config.yaml
num_key_value_heads: 8
rope_fraction: 1.0
qk_norm: false
tie_word_embeddings: false
parallel_block: false
init: "normal"
init_std_qkv: 0.0196
init_std_up: 0.0196
beta1: 0.9
lr_head: 0.00547
MLP neurons of a small language model. Each row is named by its layer, matrix (down: output weights) and neuron, and shows model dimensions 202-329. Each number is 500 + 40 x the weight over its row's rms, rounded and kept within 0 to 999. Numbers have three digits each. A neuron's up and down rows have the sign that makes its largest values positive.
A block is one neuron, or neurons of one layer that tend to fire together. After each block is what it responds to, as a language model described it from the Wikipedia text at the highest values.

L5.down242:521513480501541475423456568453393494489548451429493517463570578456510557566503531544527487434507537497569482550472431446506471526588526504442518461527506444530547513415469534518511462467467482496450447538393445508518540530500522434490502447446475493487475535521461480559565548467504536559418551491493494539519481563508444533505484494551464556539495451532625504460547477456477482521474
L5.down295:539485554577505478507493539559464461566489531455511477521499554576488455501582501493475498462499492518580593550589502392474529451518485474489458431557494593520506451525489475522469498572487496558478524450436527512543525518521554535486534573519462514428468503531539508501517531435427556612476478473466452446522504520493483498545495493460525524526497562571580432540421440466522554483519
L5.down328:452431478481541507523470494407511499474502457443528436526481393524519473545523458523474471483489488500488494535502547441532489560465519451472507476497499540472537514513562444494417462490483550499462517502481474493449527495468468440524550510528486535470461447404546541474500545404455495518534517526502545541499478507503454545462481545517537481480511533504421474481460483483483500483518
L5.down431:498530478451467507499448508476499466509446435482463557499612505496526467519503531505517525528530488492595495544478534544551535615530452509493523485529500510490548525525507456578503563479470492464524522522428536554509491521578564506607561506513571488545514483545589448500506543382536517520470578495494441499465468494506469416499501472564555460468495480514554528421483495486520505436413
L5.down489:464500511512531536581508473448495450522530498472482502477561513533535556513518542539360483482599520526548457502497425486514523564498454536499464470525462567494532563543502549512537501538517384578540479528503397512500520459454507546476475478461493510487426507483555558477537483487498466470484461522500401444514465484476473417485432484533490513452421475505508553563423501510511522500506
L5.down847:517469475534516491480458458503564519481508455420534539490480489512531527504503458485491493474502466504600508420463514486608486581525596454494463451479480562486447497518411436543497497553483576535522489496519535531497511496496500537580592512540500493467510557511511488497520531459465527530545445513382466473501475572479541500474509548447548506453498480493406517497585519486447583435494
L5.down1237:487527479507514509507483593493532494508437478495484584545477463514415417492466517462490481529536479466532462550473460492566509522484467543460472472518468527574508546532457496548422526477496447452513551483532543516567447447458481425471538577560534567539503500448504539518495406482505483464489460430455486474499492462433529458578492423437527550563472496476545540504415519459416448495538
L5.down1340:532511482600485565429445447483559492496407427496430568490495567455505589517491495449453509507457488527501448504467491463510463429436499531508520593470541518531542519478495481526454519470467523566502480472456414520514524497448540500504546452446461482589442493543524511478542492436430474480482439453522567442479496449512535558534530489552461557504511482565418536483420500467477500478555
Description: Colons ending a sentence that introduces a list, especially after a number plus plural noun ("four villages:", "two levels:"), plus including, include, for example.

L9.down333:540515559489539511543493464438487480468542377393494494405536482510519460484486482511492517467438502452552445498478576471457509494467458461482448560620588488480545490563486586480530507518518503556429530519538508516452482452539505530447504493484535549445553566532516542507498444388465464452497494479533523506501477495508530492476495524521498521478514477490483510504495540535591441499526
L9.down359:494455507494485553600481510500428416484485504540536496442507561416464537497494494503570475469514478623515462500518447521466491482515506460485446511541462599504438465483472418479452512528500566492523576525550504450469495491525512475471543518500504489463550516591605515541552542556536479455465521526474634466506438546525561502541544493467446459479492468464527539549457527451534485526514
L9.down443:457531516531452483495558499509459480512457526534529542557452447575441489584526420489537511462585550437509557546543476507461501470519556467479492511527506448506489563480530498481430463546455592472504529459540506492436501508498420461577445556532522565514489487457491541448508464524475479535531527510462521516465436438516462434484544408461553583500461455521473458515542498489477532475499
L9.down716:492518498521507570503465500519571491483562515534445526532539448520520448414389530482588518527483509545534524482384553439596521480425526517415540584538464492567490492544531552550538451486527471513469461526516488485464527488485545510474451466487469506500514450475479514491462503524477516448450526586520539508511528533494482518500476519489452507481488469537389483445503516559563473529518
L9.down725:514429431522495507499545525507498464543476487576479484510487469518449472501487521403516503559464535446517539484541498508467493494564534488479461515503502472490542453481386542455599468537491553477481462483549476533478472569537472411578539579541537508425492525504493500492477471450513467545515555514481536482525539523522515504556477483498504516486436471534593471567481474516425545545511
L9.down1016:513469513451430447519517537505440441548522470517449529561443595533438489591575524515537560541480507561461498552519567501477482464453527520582505508474557457455487520483498499527540508563440515456531459535516492505462515560499474477486452500521426490561511559567550442479506500496506492519541458492485525605496475455458471543464508553481487555509543516455545531510468522492532508550552
L9.down1020:491557605491533591519482565556508451557473448558433507550498535458510539471513467452492501584533474507430527546563434475537499456526506475538552472526529558509557447488519532458492511507479501480476558496564513489495514515524504364473488518557508514514531448477540513458490471448501512552481534532465519569492490522480547473506493522501481477476619482544472485481515424468473522546455
L9.down1124:535447497578517511479535478552478527521562504454459457552490446462473458504568553458439469490505570578597526533543499480491466554523534492467613499539526513533506534445500416427484499471538485446462515465564511499508496528479525528480526503461500511407532435462523538529519483454435488487504552519505465464494473469445519506484436465452544518458492501490480542508438477434496629478525
Description: Prepositions that finish set phrases like short of, minutes of, without, upon, due to, months before; also some table-cell separators and scores.

L9.down50:482526561521552510467439521469483576512465530445505491518465497519538492531503492519511566520503499571503554547495522464471517467498539477540558546437388486532564498477530454507507489592510501514487507584465521527491463524521485524542495462434553596440552484510448556508490479424503520522484547518570475489529492493523497557544552515461503503623474473575465552497505434482494515488434
L9.down225:465477458485510485550567499521550514554480524519421514487552506542500485513506506493517568477517538544497525567505502482564487464527480508486540529500567537479511485513479497465514536498529537570591413522492409536549412521559489466514474525507478459461475489522556479558570533534408503453530518443532510526530433415516522521520518484531510495499517492511562499489526511507518536525494
L9.down388:481498493434448488517478478493432481560592486516414448504480549477477541422475560515501493464501451520492501544340478466514466528464512562564461558434448489524546488490571504504582475477503520533474506499445494558500566528558413453495600503485488505502601488519467510549521611483454477482479503457497519472402477527490453499500499506478545517537451471580416522519545537462556526465506
L9.down534:556489513366464545462443580505562531425504497454546494505444509544543449497445535545563536502480552502589506538443461489555530524527531601442558497459490532493522530515513515529526459490484526446492488486480467501486485491444499573462488497418526524512419480488486507434544566550461550522485445526550432545564468470413487488486465516450521445500496459429651526489479476459474406493564
L9.down848:530523465469424418479442595513548456500499472537472512496529495478419468557573504560531590549523432561609472428462510515479461511537515586495461461438534472551468508541525530490564464470518456460453470511464478419471497471521465504517486478469444581508575453465541561471480506479523484524488458467421443462494435583489495535544439519473531506526503551495616525485501499534506514499479
L9.down1110:482471490441498491484447579518479454447552516406563417475536525486449447461448554520532551473426434547569403468384543472458487533531475556479479491481443529501507484521460493478620477513566558469511538476566450526518540539504541575492445491480514499446546526447458539521586559531498487488436532470504515421483522524538528432508501463445542511538498517510737565521513485493467482519470
L9.down1116:487459459502524467502490499479526499449522498490555513487546516486481524491507503438524499442498467524506479487428474463465527484526489467516503452520430515525487462540471527520507507536587418480563449502522483511545454538519516504548542428532475458488526604455549453594613437483526476550505549531479511517525524460524517476445437511511541509466504510534760441504455475477536474497543
L9.down1229:546484428472523459549529526530500433440534525548481553448504489540478469481542463499474542556477562552532483490480472470519518468503479444549476545472494534461464476547479487416488541448535500456501472501539556467485539457482514570510496516478424542497524475500547476480473531495551451524534484560389487499545496519550571547475492485506478483493512551475509542532533574518492480544504
Description: Word-piece fragments inside rare proper names, mostly surnames, place and company names, e.g. Ull-i-ott, Gagl-ian-one, Take-al-ot, Reș-i-ța.

L6.down254:506433488539514532498497525575475512542503495530574558521462559495490518512577446442489536526526540508577512564493462544475555540496545505566520487515518478455464493542487511453500560483452504513511517544505509470460564470444465485528505482499470504496435453462509524524432458468486475500555514537499439520411474459562469501478479473459521574505537439505475561540524503457491504534463
Description: Negating or absence words in narrative prose, such as not, without, weren't, failing to, refusing, and also before in sequences of events; weaker on fragments of names.

L5.down59:504519485470491520543543520510438545572522491477499462475475408591519558405574525484536492515449516502556525476552500454543416525554516506454521475543454495538440442505492484495427472555521500502589540559418510483518523483562439532496456519536522512506506506463509526510524459555484522446497481506555448546456470452509499504495485540521485477418606476457445545567568467505487517476457
L5.down114:499454480507429519498485561476509521514542482444475445513452497540461553446506501516545642492434535512486535570472482447513445529445520494521557429496558467507542475482454512528475506511516492430482453550519542447508488439475524513541521499529491470469483473588491546489457524508524509470452483505445534436462495471487578464544518509496509509513558497490461518510506539459528551456517
L5.down530:573480539483479432455473526477566578485462501464507498536523516468526514526410490521558459495483537498552521494433522411489495455462475472474476472493485422539540486447512549432344498491523558519553518499557505516469482497502509570479520538474497433548483548480521476502576433455555550589486479522455492491496521497467531482549507441488469502566501593538337536416446511519482459455448
L5.down596:507562588466522518488525435493484532475503479458476516501563540529497512524496484504535473516505481515459527436498458409445533464473484461485426498533585527458434550452533486497467448518522490469517444433458499529508454504448406400513450600507487437541498484451440475496518566529513498476474503527517423590527440415508480520497564458486479448516431469479457487498520449536457539516483
L5.down846:513531487579516480463433506495487591527553491492453492446533537538469507469470488519537561482443568497469539533370506450478507544462484461539503460489479534571492447406431509419398459574523447521520514608514446530487484458487526523565533480514473522489465490478473519527574500540486537514507515413555502467456502422499520522538456451541505579477489510525524537553514530500539554543492
L5.down867:550504553439457537421459486515447517504482481426493496567551554574500477512492550487513483518502544408483592498478480505553472554451506475510513399544511462454493504457491475470394523533543443488484491502480506468457478426550489497512558514502545480498508579491403439502475524480498475466516437442495469498472473498461475498444487498504499418525439505565489479479483442467526445512532
L5.down1148:527502449529470545502461543588469461543472492528556441492467483485501484463469457565579542482462418530553506546483486550545463542510486461479575528466481515480522497487498515502477479483509517458531478544471463445507540540488462516580423482430514444456447539584446473498588542492523443518481519446489479500486490437559435495550498440571437498491574585416462493479447506500562511534491
L5.down1268:456490551436488575484437525510453482523491502501561535495513524546468443498502520456484508473498437486519460467451531521571544502473472470453492453441517544598541501568502532432416552546531515557472572461552497477527499550478540535442536487548501519534538527511472573559480540502540530578516503542562554501521468502529490483494490544477517491437567422437576553470549524488478489453514
Description: First or second piece of a proper name, usually a person or place, that repeats a name seen earlier in the text, e.g. Ma(her), Med(ford), X(innong).

L9.down136:486412456486466487499524416495527472478441484567607463516491504473484516538474474502508501504443528524541493514590412472499562507498597474467527450526452487487503477544539506482577498470549526503458508462541531453530514489541489486455545513489551528476552484617475446503452537447501439561473488543468536527440498472516589542527513462568441538553438488547423522445505511518484504425501
L9.down471:528491494519463469480527482530524464439474481481568474572500414523460508413493488556478596481505465452505450510487482422490519538458535489483501522493421497427556475432453462504559530507472508497569527548459562483564567501484516478597474497522495599468506430493490445460472484437555437560516512449485506491612499482495521487518569504471531474433476490448621491449538477461496519510542
L9.down480:480452370531466464499534471448469494503516520514523558566512467464519457532489414456443491454543510514519469434515485527452517460553542504492498551440485508518502499479523474481475531490519488434471510488484539450526572454605440519537562475445428406464502454500479517541540488430527513435561391482472503480493436424468579551490477530481494436486452512459498504533507492534501467530481
L9.down587:550435453456493543475483478492477489539466526538490530528510473504535469562455544445553549600562480514582481454448500480531491516574515569492465567561523476471488548542465479463525512466504486522536527499569486408505531495475550530536475522461429448521454490510490532581458418467524518453435506485522535505490424504506488508521491439435436528505500516565545473501507475490481457445561
L9.down589:452463454517515489477508468521459491524494487484481498505499530550405491459502471450533537513495565524563481513475504514447480498527456550518529582512543553520509458485570394517470471441520462470479574476556546530489570520495453539492549496534592513521519508490487479532493474550479523534490517420516520536460480523519474475532525479569503547505562498430511515586507479506528539523455
L9.down606:505553426482521507523537438502465502468526524505552434440437527477501470487471464507474506463484496518483505507501483408451532428399487514552546523413496463554494551483583525519366505450546501499487441459459517451537502534463490528492521499464506517538471416565494468623502431418529476456508516456475529478512415424537543452513513488455468536536535490499366521528500373473458514478553
L9.down736:528580501492524556468468484504546457521513519520477472518551479499454542436490429464506516529452532535437537527582472430439520507498491455572495437514445513578561480468500475561500492571477561446541535510571502460492452479484468440507486515457539503537509429495516577471531479444517476515488489498448481543550462554514491485500478475501449485543579555502348455511475455551522522472535
L9.down1166:479483528519511473531457433448511463482431484466566477525441503502476491458516473546526506489556494459493489492528430459499538594486590491462479425507542425538514511498513483457591498500467498456555529476528423458469468553499461479498499541536503491436430447500499510512405502576450527509477525447386541524554551483472530456512501499453564459558509513585405623536552492507448481525505
Description: Prepositions and modifiers just before a named tournament or event, mostly in sports bios: "in", "at", "of", "men's", "Under-20".

L6.down902:556532496418451473487481468471469532480466431498502521487540532512547500509450510521477464583490452483545462497487476479526429554437500504443493537439463485544519541521468475529516543529507435518518450522565458492527566547450544488540506548535470481443562517516453487445438516508448539475536446508538433539505439541580467469550470484547536530476562413514418416530493507495434438509506
Description: Tokens right before a proper name is expected: colons after infobox field labels (Builder:, Owner:, Operator:), and prepositions like of, to, at.

L6.down842:522490484438515548473504433508535533506509453506493547532505461543474455517555521541526504541395490490529502462480516504472473471464489439551529481501448440510518463456539445442475431560484386547518534480486491512495570603519522428438565503528538496498407464514496507516484458483516427458495488496472468508544466511557498455563512528500486520531497457517563480601514481505486451381494
Description: Prepositions introducing who or how something was done after a verb, especially release and distribution credits: "Distributed by:", "released via", "released through", "released on".

L6.down227:511508490534454466532482525455546501500459449525485422573543539481503486502530461478462531476586469473542504484519466476485472489500557550505535430519512449520472564555457519505416525472545433446606468516442510462502514505460518517526538540480550535535513473448518484479533527495416491537471465442471429502514542514486519439558596501510463488502524489550278523552529547496488475516519
Description: Final subword piece that completes a rare proper name already seen earlier in the text, such as Dev-ine, Verdic-io, Montro-se, John De-ere.

L9.down89:452506506556519493543525499481483420536449548482549531472533462487510470445459485467450498458498449548485470536521472529510489538438500523537436502518523460487588434499494450497485458484514481467552457532527472448484554512474543484445466564544537435483509473490490487548506491510571488589520505495494504467503486504425458474428491507490455506481506534535546503471514555518542465401515
L9.down158:464498455548478493497553475511547522451569512420447544487500499532585529473510541480457516482554521413517487453476454458488403483489499518550467472514516497517501441499556512488532442515493467490509534507501498400525530488468527523465519514509510417446485539450488444516515516453492432474559478543450453513550514432449502540549518461484449459486512477512512519493475450422475552464522
L9.down249:437580497510425551441510503510507504493433531449569496510477516476472517469545474436485518523584478434485474508537571517479485549485493517478595539519550561540482485463433465456523444513441483470508553427505520521547432536548515569505590492527499495429555475465481444494404501488554468523455526476515532446500415496552486461484443508545507494456448460500455495471484487443487489403496
L9.down630:506510490532485472408531516565540524527539451495526426568445422535585462450441466518467507481551510568472489492369433449520449554530481499566502512550546560461514495578484490489528473504519536484512519546539552455454476589442554462548493555526507476558513457525502580436478464506480435502556518434509448424491490529521515488557480458534512441552575389516524504558462578470495506552539
L9.down693:495480594559520495513517519456506553555496415544546499522514491559530540527501468489468584496552498495523599528437445472429567466435497524506454495581532498466490413438512483492482412481512458556532555491520495482509494417502471499472462583490472427553506483500515525509529552532473476508545529484497510529537465464518555514529476466508536488498557481494477545481536544591443449509465
L9.down749:535476514504522551456534518466494491413442517482512538516486536549504527439553485589463512490542496562505591457526588418480515554562527510539484462535584492512539519479463455471531499507566517482453458551546528470495421556544562481477527519504473492539440491510516473480512524505549531463428523497501509496501491461474471555494493453393503425506495431565496574522442521511523477510581
L9.down1003:485509602503530430495483409559468546493468389474550495504505561505557501479519533517504479533539492473514522557487451522524430467587487504589497475497550452450496456458434456457492517523549481487489549428509482535470493545538552493503436435554498488494520491485530530449553456447457516454540491535485495568561524438473482496409433519516496539459454458458418405513495511530497520433495
L9.down1188:455464472464478415544504462460475476450419431517598471460486476536545581475503483585500450456516485597434445485474552411470523468441494503464495534537485486498470445517525468469482508515561440588593451514526507498550521546511539466438530499507524491517495444533452496470493489487531508485487498521523503525533477573532512453538540583531499503520537500499459433460574506553475409398499
Description: The word "on" (also On, one) starting a prepositional phrase of date, place or surface, as in married on August 24, on the site, on fire.

L9.down79:545589516502485561486509468473565490474480549533487438513488501490531492481499485491461544486476455481504497523495493573528496518478514522490529493374464573455486597559491494462514495566485492509496513424489517475514496467486497479565525521541485539519547494458552494488470564499400432471524441453471513469472477459455500457437490467429500527486473433544427480527496563556539487533538
L9.down94:480491473469507528479496515471514467492470503449547498501442481539477445562513465540488531484366449542542486478503486443513590499457459528455513517513585481471509550489528530469461460461551509542544553509481448471557491517490446519484523485494517524467570521446480527489517479463494509445510525479500531518569451491514437502491511597461538511509508539543468551486434414429569479515513
L9.down522:514497481521591499540519512446505448506531475556492521488532479559483479386456505471479528528539512476517512474489547495487488475535471556506478503470438421536548523424545540548398495486514490472572468513522495542525526537483513511458508493551537457530530465482570509445562491485459578486506438501460502509499483500449471516584552478473550524496513488523303482540503504468362484433536
L9.down889:484472580540555571435484542468485455522497494472460497410529506502483520450484457475513450511457492555435492482557534519495468496547522434479443512542506457523430530541479482526494504450542538461458639521598503505490484529448518443511520448476482488522498442543548524515537464467505533453490515503562513497477495561492505514537487562515477499498455459520421527521486514472530487464576
L9.down929:484481546524526430420493513481553488474492517507518490556472571606497485508439440441547541507485476541487445487578448493523579429483507443521458499474518465453423491506453524492564503426503463487504515480413536515465478531480552555506460508466477460538408526517509517475579435502543504513541577534496558483557565552526582439499525458471473491476539531584634516526536516498510469495467
L9.down1037:491510482428458543469458488519563500514471539481506418526494492517494514513567473495521469490547414528431489481465521482488451512544445521492500496503491430538462531434463465506510470590455504558567495466511442480475472479494520529517485449498462505434536474493524526544489494501513536509562513433494501486526519486488461431527518550539553480452590546496138497582483431458509560511522
L9.down1176:502505452491512462518474563554494456553450507530457527468527497526460569503564484574429523549548438509486524519499555525521520532474553540571527539528445556547483466459567493461370488495434628532515483448521561535478561526504491483562431461504508465484553544433565534475511524571479453495503519513460550501514507521547423493486502444455420525494520532529317457500462490492486489484510
L9.down1181:518523505480486505494487554552540442513496474505433523456582523540503506462534436516533484510468512488464528495487520529485493472467494475515508519417478501499441503525566519510563480544471463497469513464481499539492613478504503458522483448519504513605514525480523530469567492500502492474534496464445499540522515397524466534474503563463534507515530521487435519553465491536582547530509
Description: Bullet dashes, field colons, table pipes, and words like include or and the that come right before a name or list item in lists, infoboxes, and tables.

L5.down45:553543501460439559499513471511448500477531441477487450432489442440486511514460399530483523499490548490489515516507481521474433451493469556486548521573577443428526448579445535498490519518565507469481526498485466505485516534446453526497490520603479473500522427468513512436449491507557594426494494438435477449494520540562494547483512442496551510458576465419553473552556564513528512466486
L5.down72:532489427550528552498535413476512532493467549504588539471432534505457494529464464523503457455496477495492499494582463506529599510473491546519508526443502468462500496543483504458552551507538520533482387479513481523527519514492459466533516477489571504497514514460435552510520483499608448527445492525537512542512507487464533467465545478458495477531399515536350581498556534508531454462548
L5.down180:436531479464524436546497468535461457494481527484450471454513464492459475466550494427527448493500528520524510497514484461527533478461509443547449514469497515487505454573464458530457497518553516466534469475435442500547567435538406509491481516517530557469480504454561458467517471502476418483556551460477455453447475434430493469499509501495540453495472519496370498518538489498446529510507
L5.down535:522474381459462511477456462556524442470471534475602500480548584508501556498497545519475456497484492490498378452464566421454549523517463501533448461453562527506516528553487503520462479486493487568503476485473477508505502505474535480530488455473535534490482449455491497456473488448486431485481426467531504506439493510462456445462541471454525397577512506551515433486536493484481494531506
L5.down657:546516483486529541451452462462508484528501575457490527526515555482534479496437450548467533466529551530498501507515434528437604474471467516450492500600477500491550483453480507472504513480536504493523523495466531533493513483463434508542475526515537491539540545474496470542479510533423472444429515524504452468502485491556561528490416432562504474478476517560342555541531456501533430469558
L5.down915:480501503562501550547532464507503472451569555544516494529623475456483545475467496509444516425493549371500481507521443450484556504551522533503497522483544503513471498459523459434478504460474493442599512505479501526499528593567554535472527477476550602520561480477518523527475484437470438476557533465470508535554584546487425449520484503450476489503472472470506491477539442452491499487540
L5.down1123:457457432510484527510496429478514461552472520494494503380518474510458431509533447517507501532494484522561481477561445498501543494524486558532510494480550515483505430583542469525478508501533494479446431541559547492527505522486511549491583510484484551513521569541421535515545435487517528555539458498561581514549573482436436418434504470442533505520472450484417526530495498508490444510521
L5.down1236:490501443501530487415460465512479527533491510517505514437479547479524492513504522474411550462511492489542437527487514515513529500496509478457550529455475493474492478539468425555366529479478506510452432454478572498495545532463499560503502449478554477461487539485535437475585439496566454521421516470511528492530472462487545419432542553516523496516465446468382535499503512500509500508532
Description: Word-piece continuations and line breaks in sports articles and tables, such as BA in NBA/FIBA, season endings like 2023–24, and the break before headings.